{"d_model": 384, "vocab_size": 4096, "norm_place": "pre", "rope_base": 10000.0, "rope_fraction": 1.0, "qk_norm": false, "init_out_by_depth": true, "optimizer": "muon_variant", "weight_decay": 0.13, "grad_clip": 1.0, "schedule": "wsd"}
MLP neurons of a small language model. Each row is named by its layer, matrix (up: input weights; down: output weights) and neuron, and shows model dimensions 176-367. Each number is 128 + 24 x the weight over its row's rms, rounded and kept within 0 to 255. Numbers have three digits each.
Before each neuron's rows, "fires on" lists the tokens most often at its 100 highest values on Wikipedia text that the model never trained on.

fires on: "L", " under", " both", "ack", "-", " without"
L5.up429:130142134093134121115125123150156110135170110149091108175133123155140124134147127130169151104154123187135108164138141148137128145142075132130147092140135130121115144157100114069168141143129132135131122117141156146066114137084157142092140140121128102141106087087124111124123112149184100149081158162097144145128142160132130140181107144157076121119109086111163090114132112118100152143102107121112127143118159110104110110159159078088096117099169112145110137105113133141108120147174126097132179136134148160098140121165137126119135085103111122136128103131141082078144127102107142137
L5.down429:145083123126160142136177136132111143107119116145171154063143149102082155148102096123148102107111155115122095090139118103133120133130173129156133086126153132143114107104116104159141135087158130155129152123151172130150124107179147135142121135124144108130124129148104163122148083103151077133105134110139163117088091149167146163108133123113135152095124108125098136109145098108092125139151133108131149139144108153163115106118110139110099101139130128132134135149100135153176132146079121160093090135118083148126114125171140152098137145126144098113135092131131079129136139140091104154

fires on: " L", "ol", " Vol"
L5.up558:134142093148140112105111113162086159145117137156077140162127092125111119125106137136144124106120107102112087147087137094094119121143123078164143122126125083069129112111139119079138073151164125133144104111130093123149093119115118121155135140138119149128091137083136128092108128121128099165108153110129132128138114125165135144154132145131157113133133122106164096090144140123144114127104104135099152082149086098108093131140126142168126140094105148107097156112142142154104166148121110134106127128084112118138116127109171155170139123146120129161122139136123144150085138102147153133
L5.down558:121140099090116185147176168126091137130108084097106151149166132101140127124116145096152107129095138121118097135079151179160088089118138116158151112102146081124125149162159116111145163125141145093130150121097152138119112088107156163121097119114134142160103126130125107109174132097145131111119111144112161149132136109151136113119124122129133120133130118146103062171157116113086131119138129138122092137099134125114090115134166147159119133122083124152136145095104112128154130089145130110150099098148103120088143111119083128096126138115105130091123123091151087139128171098118142102

fires on: " en", " ad", " Mo", " Ad", " Co"
L5.up901:127121162147128104123143140163113106139111170123158113139121162134115141132122103117153126150106141139118123102145138144104127143178144146142140112158095122135138144125151083162117119096132156115156112115103148135211097112146103093155163118145113138106113113134127130135109111141085130099114133141144107163114135116175135142178127122118124144122152107124085121135142127107120134106094110161118182142122131177108102134120109111130087144122123102116165167116178125114105128077101114154102122084087109158116135132134132158170144147131099144107175137106121124112161084128144134134
L5.down901:129120122118115106171160136104119113120158128089125172114147171090127141151143131080128119111123171125065143104141147088164135101121142146160158144111127147123093145137135171074060126164113101138146110138139123161132151115115102102124106098146139126096082136121116097146075152130067136074170084121115129138130141192143143125132134138165132146137129138132137084102161124130079105135099135119161160147108111155127135153124157150093146168161122115142144134162155136133133125134123087163143145151117169144119117139117140151190094105129123105118141119140151132149144119101132174120

fires on: " "
L5.up504:162147112120152154147157094070074173145138107113141113099147101119149131132148119113150121144135139131117114119151166096134112097131074111139091127116103109138161106109125132076127091169129115113116097154069129128096078144144166170117130139154161124130120120122142100112143119122174158143180138106133149148123159146140083134140088124139119128093126159164131156102117152159145131127116158129116170126142179121122187157149151118150152127171159110119154158109118139138162127111106098163099125093138090151121158145148148082152116150092093098137122095099193104126161091131122101135
L5.down504:142146114157173139116144124115111128169118134131129127093124188142107099152146103165084107162125156117145120100127089123148124107167125162129126145129111172122119180154105129120102133142145154125130143142104119097111144147099115144123110138159159111177149140154124124127147137137089112137153109102161143125088182108113141117132112123118123143118154112151126175165174160188114113170132150123078132087152152121126111094160159134133105085137096131153124108130124108130146136095110217139108109121106152162155107083132146117131130100119148157144149121144102143088122091107109171118

fires on: " of", "p", "id", "v", ".", " among"
L3.up1512:117100149156107130133124120128148108153106118154140127168140128153143093102150115127130110125110182106126149137143140112182135129112115149152103156173087073153091116083075146111108115156131089152133133115158136122179181144130109143159139122141078145106135184109117120180133087094132096079168113122127127095115118108127131171129154114130142155120103144121175128115097127138080169131173150109109125134111170152148143152120108179150119078088134170074103127109123096121164120095181157120119091129128099129152124151126126155071135111138138129102136125138157111135157124146144102132
L3.down1512:117177101114087092096133109124136135163087116162118163082089107153112153132116136124124129126129129128130166077113108114126114134131115155133150080144139104167106125115142143146130151115143145097085089114133121141105137098106153095143172140109125158130087162159153126131100101151124143163116159134104056125157099131151159103137165118123087144145134114136112088147193120122118085121141127104103121174156088132134096136127144113117179120150172118179133137133173157145098103113159086171147135157160179111125123117098127130132133121136140137155163166119126084106132111143141120094

fires on: " New", " Tr", " J", "j", " Ass", " j"
L5.up1436:136116138158119155083098185116127137172137110102149157095151149114168148113094126063145129104135137127106134162129145153120121122148144131127097136137117105088138138134122144135145090141115092121109154151134124134114141133156108154102163161121145084119150159141075109117156117151138093141119095141094097082131110123126122147148152078135090083193129126140181135110158142106149119133133110145075105152147127166137136099148124081148176140109126103103156111149122153158114134141141085154139113136110152128136128105126094102120164122077159126143071156140159166112168161155110088121
L5.down1436:111137127188161154088147088155110113170133163104092163129097126167108102096115118141063118132142091117140153130137136129114086159086162134093125120136130084132138128110135130135101125180083142126117127115133145092128118142106092152114089158050119159130134150154157117128131096102138116118169129166118146135128108131109136127149134118135126156106138116148135144143082155113099139146111137167141111098147136114122110092086122143100108135112143100107179153138112113125097119117141109115126145122098176104152110120120117116113109133138117082141175172108127143155127121134148112097

fires on: " the", " that", "ic", " also", "ul", " a"
L3.up562:141107142120080118129095112145145122138109162103112098163140131106121195108106125153141126103112181128135096142106158104137113107120134129125147151129156123103158124138102161086156161156129111052121137116126123131165128127077122129117134151163141126113096125104116111140102115106143138179131148099088115102104106138107104105111134156122135143139182086122138148108147161165137109121105147133131146116141156112129103152123150165100125112123143123142116108219138127165141132134161128130143189174093111150156093162092129110131156096077171127079131108113131130179128131133120108168
L3.down562:171117154108112134125154149138159105147145121134141108094123131114145138114123121188192142128103126128104133139142131127102102115128118136097133120122145110125121135092140107131192144090123181149119076151152148133106120123139162099111124116130049114132123135129132181097135148111143169103128170143152126151087163132160114115132093132135130104130118154147098169127137129142134130139116162128109134137085127199099105111136140147146138139131134130150145124077145114112157088131115143166127131118163164097094138127133074106127091100178083092116128143133089140137105163153161115138

fires on: " L", " part", "."
L5.up1384:146105075129123170117138126128115124132114144125081153161120124139148115082144171154122145091128108102145120164116136105148131138121090112185165086096114128095123139085058108081169138138158097109141131107137104100123101119101100100173113124115195114124101120144136129094125145121171109132133176100114125067117129139156098112137110131111133133086095136159160128182078130105119098101155150117140105158167136094109111127099105136105111122117157153114118147105080098138104115109105150127119174129094130154117129114163156158133121136106121138108133086128125105159087151101167151091
L5.down1384:129143108164125145120143127142136139149143113154114138164132119090107139140117105104120092140105136153099124127132131134149109153127104126098167137135176118079136131126113141154121119161115121127187146113143169128105119170127129118137119126171132146163089132102131165108182135130173112202123135133145150066136125138146149142132133151180131122105116120135126124156168150161134144120148093105131103096145119123106071110102099126131116150135136133105114149123135110135111142097115145148114162089114145156159130090144136134129138133099142121086138109132162147123136163081140170116

fires on: " c", " v", "est"
L5.up293:118100128134118167126130117097130127091127143108095146120160175094142155110162070105140163118144159108129165183124104087141114097120142095138114125112134173157116148157148110110156099109157127140140113147108124139139076178145106145124132138107107114112139135156143129126123147115119189092129123123152113141119137120080165111113122110076099140119086128125111171113122158154125104116097149133130136136127123134146112096134139122141144156087132169117158129135122089118136147117094144141110153121141113119126175152067104134119134150076115094137132105174201106159091147126099131126
L5.down293:137124176139114111120177126122131130164107121174164138153144141157133102129130101110127128086128178089095131129098114117139129131121097134147128151083094189072134109137107115125126129133075136128163161140165084136111102100142112139102100103117081078125113144137157137149146149131141147142132145142095168163103142163075168080111116136126156092085092136121178134149132135143187083127145155156122135136101077104153140130118128126108146141138122141129082132145116096107116101139096122128104111171174158116131120122135157124137095092152106134098166104117142111142142120138100136151

fires on: "v", "am", "ig", "ad", "av", "ay"
L3.up92:101121164138119095083141135136124161089161142111156099156117132093189092147161093140132126123152077158124103155137163166116125097134157145104092169155136161116132081147119095171150148112101136115126117112131146077104150111109116154148107174119115126129151135108176139132082128123126136147113086144149154146119105137116138099102112103154163174168114129149102134135133112105108112136131106122134150121096108093122146144139123130103102093095134137119119095134107141130099148134154105119092145155111151125127115141098119174136129197147098112094106167126078166172116135128103111143
L3.down92:127163136101128135154163130118123154083113112155083136110161120161157116139163112167121165143154127139139102099118141085098152163138152099108128187122154122124107126148125170149121139116112148100143092128132088181099091140162132125121089122093153119130135161104142123130147137146120104161132126113143138161110119109111154143119127117123171113137112138183164109126138127118119118125176121072113079091146113142098153087104117125145162168149112101121102097145134114126116134088114108101121140120126072165133119108127156120136133117159177156134128121105138162138098124132173112156

fires on: " ", " in", ":"
L5.up769:085133128114121161138134153104136137120107116116124096101114143119151159165144146131120092125133122124122155138116116096152141093090103132118096061108153087116141151138120154104101121110188128088089146177097132106119133132118097169174147091175105107124182130128110151126129142121119087106143127144151145160121147167147114115122079116148126131094099111146130116125102117117110144142127093138132120134141122137122106123106181166141144146189135100132121127166118152129156146144123081093166128118105128124144146083192128146139105076087129106130130113123115160139127131144093116095
L5.down769:119101130120143110123158158110122153116118156132125102105109160116137129140175145133129109081125133097114103085110143106093137123101135107113138156083130162136168103122144152068122123118172145093128105165120107122082103170129158154138131149192156163157224128141135138141128117081112095103151092098109106144124164126093111138115097097138117139171106126158126133100107117116108153089153088121133114086093156160133098096164167136129109145151142114146139127142111172112141114128131083109121068184094165116112134115166113147125095075073125153153093116087115138132108120140111129162

fires on: " p", "@", ","
L5.up1204:068096164091116121145100083133125104163150113127119078090119103106110111146144132106157103096148143120169115163125138127124122149126110146127174118127125145095120110087138141119090161152117117117120079115093148155116175164127143163081137119128137122100131133120121125099133126117107087132122136105089122135116132151154156092149135147121143164101107128134077129141178131104120152137129150136140115105116132102137117103102132117148128134144147108160108129109150137156081137104170127099114113101113108173111148157133097092072110118079140131175142105128072104163127149112166161134
L5.down1204:116146129123137134150140114142136109179146110161122125162146087108137137122124122114115075119166131126114127126158133188132095085130103129137135122115131148132113157094120135097144144081082123112144084077084150146127151111084141115111082135108169125150133133151171143158120133137137101150115151165127139158177149176091123133105149075122140109149116136142117111104103134116153154098150186144158148071123115116138112079125126094119146121147176130122076134160159087113125110098123181090116125119118128148164120139120106117131167088094119106114122131112104135128139126112130127115

fires on: " ", "op", "os", "g", "th", "erg"
L3.up1513:107112169150121121079079091119140168134135122161157160110136119126134129099107130111115094106130168154132126134141084121144128142133170148127101136088130121132143098123130112133170106151106158126144132116112120087130106120149172143136118114111131102142153108119177121149087086132178128171143114157137131093155172106116108143090124109134083142147091145145089108107141097146118096082130125143086166175095177100126121094087160142159123164132175143119131149149140090135122142131109138102143202165154098107079183140126111142139153107180134198102162135154168114164115115147141146118
L3.down1513:144113150120139176120139109143150097109149133101102141118126129095119116151100119162180179112126127100163127123125127089103115142126118145124158148109083144133168144104112130166100169096132109160143106101146141166114108147110082110179107167151171098114145154146155099138149125149151130129130136152163142081106146118141120174147112102092139095078130170097137161133119152121140121165145146135118136051144143148115133149102135117076111046140127128168097134127113161128126137126095143121122148151113151089138163149120123096127107106151124129164124085148141166140180127127131133122

fires on: ",", ".", "ric", "ic", " or"
L3.up497:114106144106123188082114130141111121132137158080134090112116181136133096121151121132122114123122178111126071148117092122111141129122109132119169103143101102101107142111129178171110153093112125127152142128081150094125162100145104088162137110104129131073172174110108147158143135120123102114134156067123136150097149200146111108116123102094133158150130162154120165139141127142102114168106148162145100133150131161116082103114127160139131131157131138123110106138109075123125144140137144147158134108151074095133174137096160148119108132085125134136132104109143106159131111129114149155
L3.down497:122165126131143139144145171110126129147140156136139144111118161138134114084140095126134139128144133188119143143134144150146109107139092071106115086080088112143097123113104129145149177127118100133124159125127153136113150065099110123139139147152166121125115160167101116115142119145109133132122127126071159103135135146137107094145129100115156143169149120145164070163072090127099101100131134126135176139161114113161111133111138109132122139122135130154141121127160093147102143121104160068089148123131105143126153130133155117113122130070162119141135083089115080154189113126112107123

fires on: " f", " press", "rang", "ic", "ract"
L5.up439:114154096119140113119149108146138102157103086151105111122097164123146085112095141135111152123085119097092126136116114096057172105064123117129150152057131125094113161166167109162111135143102127122147143134127140082154115137068113141130089155080122126117144099161152107106134138157079128106162142128164131122151131134120142083115176149153115147132138171112129131130104114110139163107129153106056114084104133120116120178145139113120099125144123137091101140135119152139133152106087161106081108131163137150113155122086145168092147082132162150123110161163132123128097167107137130135
L5.down439:100110145124117116129177112139167104169143181103126134149141116119140125154127106095107131118094085182096140144118143100083126120115144106083144171097156112097134140170114114123140114176163199137154098106146111105167120156144127129111091137157046087133168109115105161150110121148139108139143143124132090115168110108119158181104133178075177121099135139131121121119145118144169151095131152113134140113107124144133147109101149081157143124112131103108119144112088134118133111145132165140136127073143183122119108134113107117123131116118155137159147105117110133122160146085119146165